{"n_layer": 14, "n_kv_head": 2, "d_mlp": 320, "positions": "alibi", "attn_scale": 0.125, "init": "normal", "init_std_down": 0.00342, "lr": 0.00846, "lr_mult_down": 2.0, "lr_head": 0.00894, "grad_clip": 1.0, "warmup_steps": 200, "schedule": "wsd", "decay_shape": "linear", "train_tokens": 330000000}
MLP neurons of a small language model. Each row is named by its layer, matrix (up: input weights; down: output weights) and neuron, and shows model dimensions 16-143. Each number is 128 + 24 x the weight over its row's rms, rounded and kept within 0 to 255. Numbers have three digits each.
After each neuron's rows, "fires before" lists the tokens most often just after its 100 highest values on Wikipedia text that the model never trained on.

L11.up250:104170129110129121103133134114149168144123160148115148147123129112144121121091148112150134121119108141139123127099075114145141136115144131099107087107164120163138156115135127133120109124117126115116106143195111137129114123107128147137097145169125108152147115122125098082108136141130101111176098170127103157142135097151143097131108178128101130125165138139142085111089092100090148180110
L11.down250:115075111130159133099132143131150132128111140091115117083103100136139113140155146155070112168108140139118128113143138093123095137136125102167164153142130183142116153121136120126100152097125127125113178128097154123111121133132108128146138104130104167130129204106182181156133105145076122144118114118118123115161170125122101143117106114166159151112174111142137107144101129110162143091102
fires before: "-", " by", " in", " to", " on"

L11.up287:117091153139153151111091090138159101137123145128093137119170131122189154130125116108142125114111125127138124122162154097110109132132165138141102181164122085138092185111094119164127126135107124124174101122124152116117163104088136096076149116111135139114129132130152099093106088123164092136095127116132161126152104149126156110159183096153134138131127136146120133098128140160118100151102
L11.down287:081056142142163167127116101110148139117174166119124094121139126125088147069089196120146134113128109118155149125149153155108128117112128146105106154183127145157100147107117130132156160144111139134126142099113122131088148140108123093090124131129101102106088127156129150138135131119139103111114110141136117119152129153133144104156198134165116143137152115141098118143123119101164074118086
fires before: "al", " as", "ab", " on", "jan"

L6.up296:113137153109144139079165141118112122116135096118158134126146115147092123094125129139131144134122074109152134156110108150135175113145149143133127125071123124130109135107163097187131131129096190154089165141089145108153132073099165131115120119157127049111117084111132120126124167158114102125132121124108112090157158146120076147173166150144150110161134137153121134150120120133097136118134
L6.down296:096120113131092129139055115143140106134095141141128119105100106162099166087160125122143192120135109169136117120141118121140142162139122150143134133153156152108100078106101175141123121145121127115129122127155162120138125128143144150115136144070064129152110141131060126143108123126144125183114144145120163135091097134113145130151163094197147138129145123109121141160130114172150131163138
fires before: " ", ":", " code", " ("

L11.up90:138123109136117151123131145149125171105137149081087129138150117146107118128146153151150124109083133135101146124104123117163095141098144106120154150155140089121126125134166120139099128118112120175121134122160124149136128143142130099172106105143128105123175133177088119120081138130194122126120106122124154122142127124160097127153115177095061151103109175148118159091106143165149108117126
L11.down90:157142126130084150170129142121120141095139127119122151113149107153121133140123194110175164153109115093166108150138109125086140108143103142115156121124090113128134105127159140115150129103102125140116143113130104157169122157113116112107102084144121118127077102140125151130117108116153074166138123112105148093145109115092131120145143157113131096154103112195149111107152135137131105116107
fires before: "3", "2", "4", "\n", "1"

L10.up243:144097101091130173144141130135155136159087106143136121119139122110150128112143138136134144193166111114122069142157171107138102136057123124107134115153156094123143101166124157159132079160129139109149114115124155135125111123135159138154089098147099160164121137190096086118091138128150116094114134112116149094143130130090128145149134158136116137136110085156132103140105129165147118138142
L10.down243:148130106127124142119165124155144123152118101133128102128116130129147132118111132108127108203135118098155122149142157102130089130096142128127133155172115128095128126177129150088116160120116117082154102136097123116161124147138154171140149096136142129137120162124121147117144138071113109108085157105159144097150109157113120141169159133133144143114119143158147095136139086156099108114077
fires before: "3", "4", "5", " UTC", "2"

L10.up220:135138109080127154097139109129123132105129128089147150163138129173124130079143125126086105115130124156135118127157140133161129071108120138123145121112107106107096145145096110123179141125093153132136113150156124163113115144091118152172086114150142130111112139161095145154161123079153117108145133099140120141141096099175157157168094120125176080136131119177112109127098146153133145107152
L10.down220:144121136081104154130113087107122145069102124159128135173182162136134138123118101136171120133126133135165129110134127101168119117083120123133120086150126127133077159147097124132113123169137169112114090151133124141141089102094141149121155161120112105106122127104143162126147134136167092123117143108127163101100100112141080142142144119162196157112147122148133094106100099138126183108110
fires before: " "

L6.up187:167142103128117115102130116152078156156130127146088116122132122112115102136095167137149126123122112120137110131115167132147144155132105153118157154105134149063114116116072104113113144148121117113105134149167154122164132149137142122141141066128127121117155168139156140140148118126147116135152137113129125136146126162150168115124188119136139131124086133160171146132114064144140105082126
L6.down187:109103152132155118098160135128121138080114135114107152148146081139136162159166135110147173108134152116129124154088130157116136141103128081060108094110098098146134101098155123109165093121137113110128139134121121101116157145148143144097137173121161121164099118081101179133092138158119159118083158127134128161163150106138166114102155131132133139105098165101130128100115133143106175119145
fires before: " ", " |", " –"

L10.up159:106129140145112193117105122111106156176074140126116144180137118124093099150127098158146125145134107165125105077088144092179091139128114139135123152153100104104131132148146136144171102117098102133145130139118120157109131098157149140128126110116137158110133114106098080113162110111125156127125097135132149127132125134142132128130061179143132147132157142161121142130145107114114136140152
L10.down159:120125108139113160115161158115090133114129125151136130118123079113073128120173157136169113174165119136142101115098122108135083093141106155121130090137126081135123122114177139167129097102129112123143116095159101138161081128131109114149150151148196111122112138143098119117102104122161144152192144143145149090140126146112095114154102154131142180144157085154153132131160128134137130110139
fires before: "4", "3", "5", "2"

L10.up129:106141137115122114154160137087100134162145116116130129104163131136157142119108132127184147119158117113061141081113183160110124125133152135140149121128125152136113129163097094157116118073166119164138111100162126136117131091066123142147102168126122141108140111094087134110150134098132112086125124099105127154130089130111168146112089134118126123127176157149107093132124141121107140133100
L10.down129:155171165142094152128191129129158140149095136072054123118151092132158107136137110109099101120139096117103118141146096109142167127148169151123173136141117161136086145130113107130156133183134112105130147106122109131097133100130124135160121120120147155092133106161101144118117125101141162098148105099165119136100129128150149113132149142127146123124127126155119132063117109106107083136099
fires before: ".", ",", ".\n\n", " and", " as", " in"

L10.up178:138119144133132115123169155116130094158153152168151073140107150155101142154115096125092141148155145113130146074117124163135089112105105116150144119140114130109144119132182109110149149139087109150166171143074136106161103088081104126109129134108115116134094129108113147132125177123103116099105162120092140157151113130130110116132137135107097102103161110136176108125172106127122134087111
L10.down178:106119184131127134141105142130152163084153105122132127159122172117128108147115088128084115146143123163150123151122104136147132145136137094151167145128103072157132173135092149189123136087117124121111118098132112105126122115119134075124141127127092086154101149131146094125194154133101165145137123132127114146136158136095124156140160140122139159148100102151121145114123121114138177103130
fires before: ",", " of", " the", "0"

L4.up23:135141140117079107102112155145118152169133107158143126095178165158155151142131097134113136095072083151124150118119115140151114154114137114127172102144146114155136177106147125096127125118125164139089110113113124100065108148138133140141110169169126129122137114128128133141132156119113101164130110133127146123091136070108121163107173106127137100121128140095110134104163158140109145124131
L4.down23:136132137140129088131176152159083179149129113128112113141152141140140079136132132163112080179156124174135140121134131122107069150126142086137103091153149144136129158115124124157160136106094113149128117099170155137124136134106124143140135118135138150111129140146106129124103164081108114107156104115086142124142120062132126156140130113152095175115140114166121159102125096139148125164095
fires before: " ", "==\n", " in", " ==\n", " career", " on"

L4.up93:120165108106137133102123110165098116128148095150143162134125112116144101118154139114131107108103120105112134106090182163146096108151118173083126132064121144150120105132179160114146099136143125131104138128125124144147143113104113112144130104087124071119172172107135114125118142199120111130130134158122093124105142176103142122159133162158123114140147115121136095154105116138145073124120
L4.down93:128170116118123150136170167117114139095142164135130132113121133080154138089169180085118105212116157125132102113089155128158137114156167132125105131089162178129126133136109131130111097110093133088113097116165137137128129109141146163092134124134138114131166139152127119121149101148120111106141067139138144140121146139128105131152121104116109113106152117151136170125155108142126144164121
fires before: ":", " |", "):", " (", " Label"

L4.up10:112123110145123141133137198125118145138118148127124111092115100177105116113138176133083132148132123153102137125103133118146098130121099075150133107130157191124134135168164115131122103099106133164132081118128087111146086088184121153128084081136122151107144146158090136142117167119126083103131096127109166111148107115126158138129121136098121104138153169109168112137149145150122096141134
L4.down10:109116117135093152149131147094135114088113158118103070119162111121151143124158137135101091137186086125078090113119101155137144137152148110167100126099129175157126106104098122105147077118129139160147124170153141114118113118148122147128143102170120148141119132115098105148147145153121088143143174129099156128159123116109149133138097104145135111114143121096186154132109134194123095091085
fires before: " ", " the", "5", " did"

L4.up216:140163122099049141115142132147153117197130094130109106132141137129163125112038115135115173133135122128142165154114141145119131069146147154146099169082093130084125091105139131116185120122088141149112139061072140143125124118150122138142104115125163121129115132157142136128127102102128164131144100131131172122123127124132151101123167147163154110139127116140151130128113147130105149108096
L4.down216:111145128133120141111143136089162118146101128127100086134128113124067133097108151108109097096136146148114166119131164139190148129126164165164110157101168152132102137086111155124124133175105152117180137113137105143105127122110119127134087113112154093103155135143136128141136122169170158142157106141087161099162169121138177083154104084079133120152155102146105126148123122115145149081144
fires before: ":", " by", " zone", " (", " code"

L10.up274:102177133121096174118148149129137144108143133137128135137130153116139180075130118139122129131151139174124164101116119122118155110148070162142112097085150132139105124086138141118142150126124088118133135125111082107116130154109140100161156097128078135095100109107146080197122118132128140096150146137087119160130114119150121124123127109171146108147141164121112134110146136083128189152142
L10.down274:119121114121101105166174143142137121149141125136107130107104096143138139116166159154081150160108150143124180132147130119101112141161118130099108051110160151070162155122131150153166164126118155138121150111133145095128091134063164144109137127116141096157080133141150110145131098107110101134118139124123093091152151144106110140141114124125138144164132098149122152170132102114162123107141
fires before: " of", ":", " to"

L11.up290:095140141115143169116143136140155119113135132122119143128152123114162128104102122079138130112158109111150113093113121137141162148128126097166103136081116142137151138139138087151126134140102152112111185101132134125060113075110133116154137123137174162170092109158134145142145126097131127105110087113153116115107096091134121108146123157110102132134130171102117127121120113119081142150159
L11.down290:127128194133140108153124153124099132136094102104153129106114116189142153105118133170116135164110130139107127138130115141101120161127105166115155114139094158148075148156115118093111140120099080138127128130121144130165126137093093150137124141098105089123103151134117100110128080116171141103127173147112138114102140150089163112102120148106123126120202106142128094107151136134144149068126
fires before: " in", " by", ".", " to", ",", " and"

L4.up264:118132078127112145130160152150077105153123116127060119121131125112099094073122107147103145191151136136177130132104151120154109107157116128135135126108125159132104113147136153141136103118112158141111119139115132146133063192142116143122116094158097140120140115132146146117096110100118174108135136110132129144129096110125101167112107100136124173131137124073135129141094159141134119146126
L4.down264:163137123125113177100115127138147128131150169132132093087127159105092163118104112107108174139125108111105115135087117120106130145180125126160141087133150103134115123133098107159132127176107102129158135154112128146133171114161123158134092112161107101115173172150089171128126173128116135082131134128112148135115143124131140170107143112145110130104105092070090126136124115168120155104167
fires before: " ", " of", " |", ")\n", " with", " the"

L4.up116:145090137127146111126115153145102121137150107119142146139175133093138173110078139122139087147120107115104123096158137158120154128168133107176112117076102150096117108159111140134145077086131116138120135102123139121156173134119162089108114159075106150118153154169144108126129110133167163110170151125109167148158103119135146122120114127171112087137116124105126106116082149119136125126106
L4.down116:133117116107141135156121108122128086147138137150129110110081117154129116150120132127137089145148135147120134135140118089095128121131084145110079120131128120129124129117087178061121179126202141121104100125170171132159151135094143135128187164109126121121089132103158095115117150116137137104104169130156156151151140157150105100125149152115130092122126104105177155151132107136118158118163
fires before: " ", " |", ":", " |\n", " ("

L6.up271:112129093098143130141110159127132103117135169085109114148105170136131093115138130139123119131095091136121196157122162126143103096121120148172141188118144096152129162149142114157138148129110142128120098116136137118112111088124116126173120133145140149109143117099101102122129117123115127133147099077143097092131167150148143164109179161124152147084112159070126148114141144132134120154105
L6.down271:115140153139104167175157148116119132104131162097115149157133148135140115133107133120115166156128110140085127168133123098143081108130150118116122168145052130143146117140163090152146082134106176095111108101124125096131121105150106122114068099139147102109157118083125109134127135129111113167155138125154133139104149172128155114154129158082128125105141114109147131114146092109143096141106
fires before: " a", "1", "born", " is", " an", "2"

L10.up148:172098138152132129114127161104102124136163107179143125134141087130107120140143151161117092188167161161175161143107129108109112122098130129120144109133114112118105145147119140135139106129149138121166085104127107131150140110156105110110132122119113144123078114122110081081097111118147072117171117115127138103116095176169089144091193156099139126117137100118108136145142125112118098122152
L10.down148:115123147142108147147150137100113100099152132158147122150152089098108107163134083091158142178132128139137136133139121116117151133139179127144128120112117125152138117116109174115129135155170162127178161126120110162139109114162156127139148141142123151148114118115147117166135143111151112160175106127109101127097150108110078117118101168141096110101167169109118126119135109121078099123181
fires before: "4", "5", "ny", "6"

L11.up11:152106090153118154149133129131113099129120095112123112134130096106124087123126141149141184200115123117132104151099121142151171145128129081153104105115143105115141128139160095100103135132135111122189147113127122136117135163062115134113126115124126121118090155134135081115126138121166150070152140146138152185178117132154104144150121128148201111142146150176120134082120120096112095120139
L11.down11:132132130108162164104116139157135088103108104149151157116110118135116150128169097110167123128131156115104080168128147111128123127149102118129133103113107124125093108138122147151134134153109122139156138113140110131163125153131077111114108087150136111158170110074165115100166129135115119121142137132153118176116114132116156117164148135093149151139089186099122093090102106116129100153085
fires before: " of", "5", "-", "4", " code", " "

L11.up194:114160128142129142147106111141144129155130133129099154148122152111161162092107160124115134123123135071149152132167120129149110160113142121099159087110106090091122116126142113118124141131077089165134153133093167120155103092117096175104126117100176138149144118148161157159132104122114103112146126139126166126077111052129146138160144141099080104114153181120144118112111152162113139124149
L11.down194:139115124141115139113155191181137085130148145116140141111146152155076118085118141135120115156134090117074119103107145155121136093133147115135155078124127128151100112134081170160135145117133108144106140085116127172114125112149124139098107144114174126093077106141124158141152147134122121119147138151099165161095123131122116124109129144132133156148176111165123092078108181132115146116133
fires before: " |", ";", ".", "0"

L11.up244:139154110096160112148126157143138113107094119170131122089075108112148135124116157160127066155161118113104169131095125170137109158092102084146155158158131147142142125159109114115096131104163142167133116136120170126125094127104148113141117134103124167116139150163199108121076168109094103122128142112116113116129127106110151154170155171115130150097155130105147116139111122104131164095120
L11.down244:119132127160123142141132116098110150095127110124118143090148122143113120100108074125148090128177088154128124110136149108124160168149134157144127146111141094145135182138122147102114132089147166128127168093179098170091083111141109111138112110116143125177157161142150114128113140122151115110148120104139094116167153143116140122130095137147124153104119163127096157080119143128128119199145
fires before: ",", " to", " that", " the"

L10.up242:136126114150149129123157159137134107125127144134148068135152107173125152101099147123131140164135091146137096157116094153123088092102118113156152145103146131144101117133142127132118135112124132141136134119132095116110143099156115123149107097086128114128106126171143113140122129147112123133084152137126153133168038109099115099124133175140124118109153167130153110150133135131144159099174
L10.down242:129131139115133123120079143150155192114152116095126138136108116137086078141117130149122116102068150118106123098153168125157139150101145121138114121152133127134132124141157118140145120116124139122150141108138141126182153106117163132111135132119135113139067131133161098116155141129147174143136162130120106117135083097122116039161116153092151145112103135131122118120120116197093135091125
fires before: " (", "4", "3", "0", " |", "\n"

L11.up136:174160122146134115120161115143135122163127112127132116144158119122098105095144119149141117103108144122085155128117102127134112200132127151173144121121130068164118134137148131156124116114103123100134112141108120115121134113099155124149121140094166097144097115201136117096137135091128118135152133157076135131128128129119138098140142131156109132127200088120121104154103161084132074100082
L11.down136:126105128103142171087139148150124137113110132105086116099133123151109139146132100118114122100093125147118151159150103135117127155123099092086115116122152121124134128113132097133148118138135142103148135164112081095158120119137160117124129108147126130184146127123155255131100159110117089164116099108152160129136118075151115105133150120121101097126104142098152133128133119153127137143158
fires before: " |", " |\n", "1", "\n"

L10.up69:181144128131154123139108119146152143116127166125129092080172134142102124104113161140137136089119145100142105133104148118186134092137140147103127114099109109126103116133141145157132151149106129131087185164119115137128146110095127079117156117138117107170190124147095102142176154193159113158108141101128151093149119081080110114090077148136111083139142164130126117157150142124168105088116
L10.down69:095103127114123153146137065124180094122107112132127134118114114113155160115162103128154131122140111123130119113145138094179131172128159084149134137145109118108130111117108102149140125180145110131106101103121194139124105132153128132123150143155079086120172091112153102109146164136112139122132130098095147133126103111149171169127131152137100137139162155140101172160096155094122141139108
fires before: ":", "–"

L2.up249:113133166142097104110134165131120096169124079106113115121120112161138100134146108136150138107091123139140115160130127159123121143141127101172144123086138162121138104184135093147131120110152052130148130125100148172114153109129132132132156140104113129138197150115138118133154140091150162091128118118099113125149120106111166083160160107153110127094109121102132159125100134129124195126123
L2.down249:134154140120121102118135132077138108165107089104138100126132133124152188135133115143138112125137115147105136174116188113084130134121152126123131158100136111163149063118140105173158094104111177108155148089136146136080157114121126165152138155146125123136117121129193088117125153130151122129121121121103097155177115130083107106128098170110142126095097115151088132150164131092144159154121
fires before: " |", " Goals", ":", " |\n", " Apps", " by"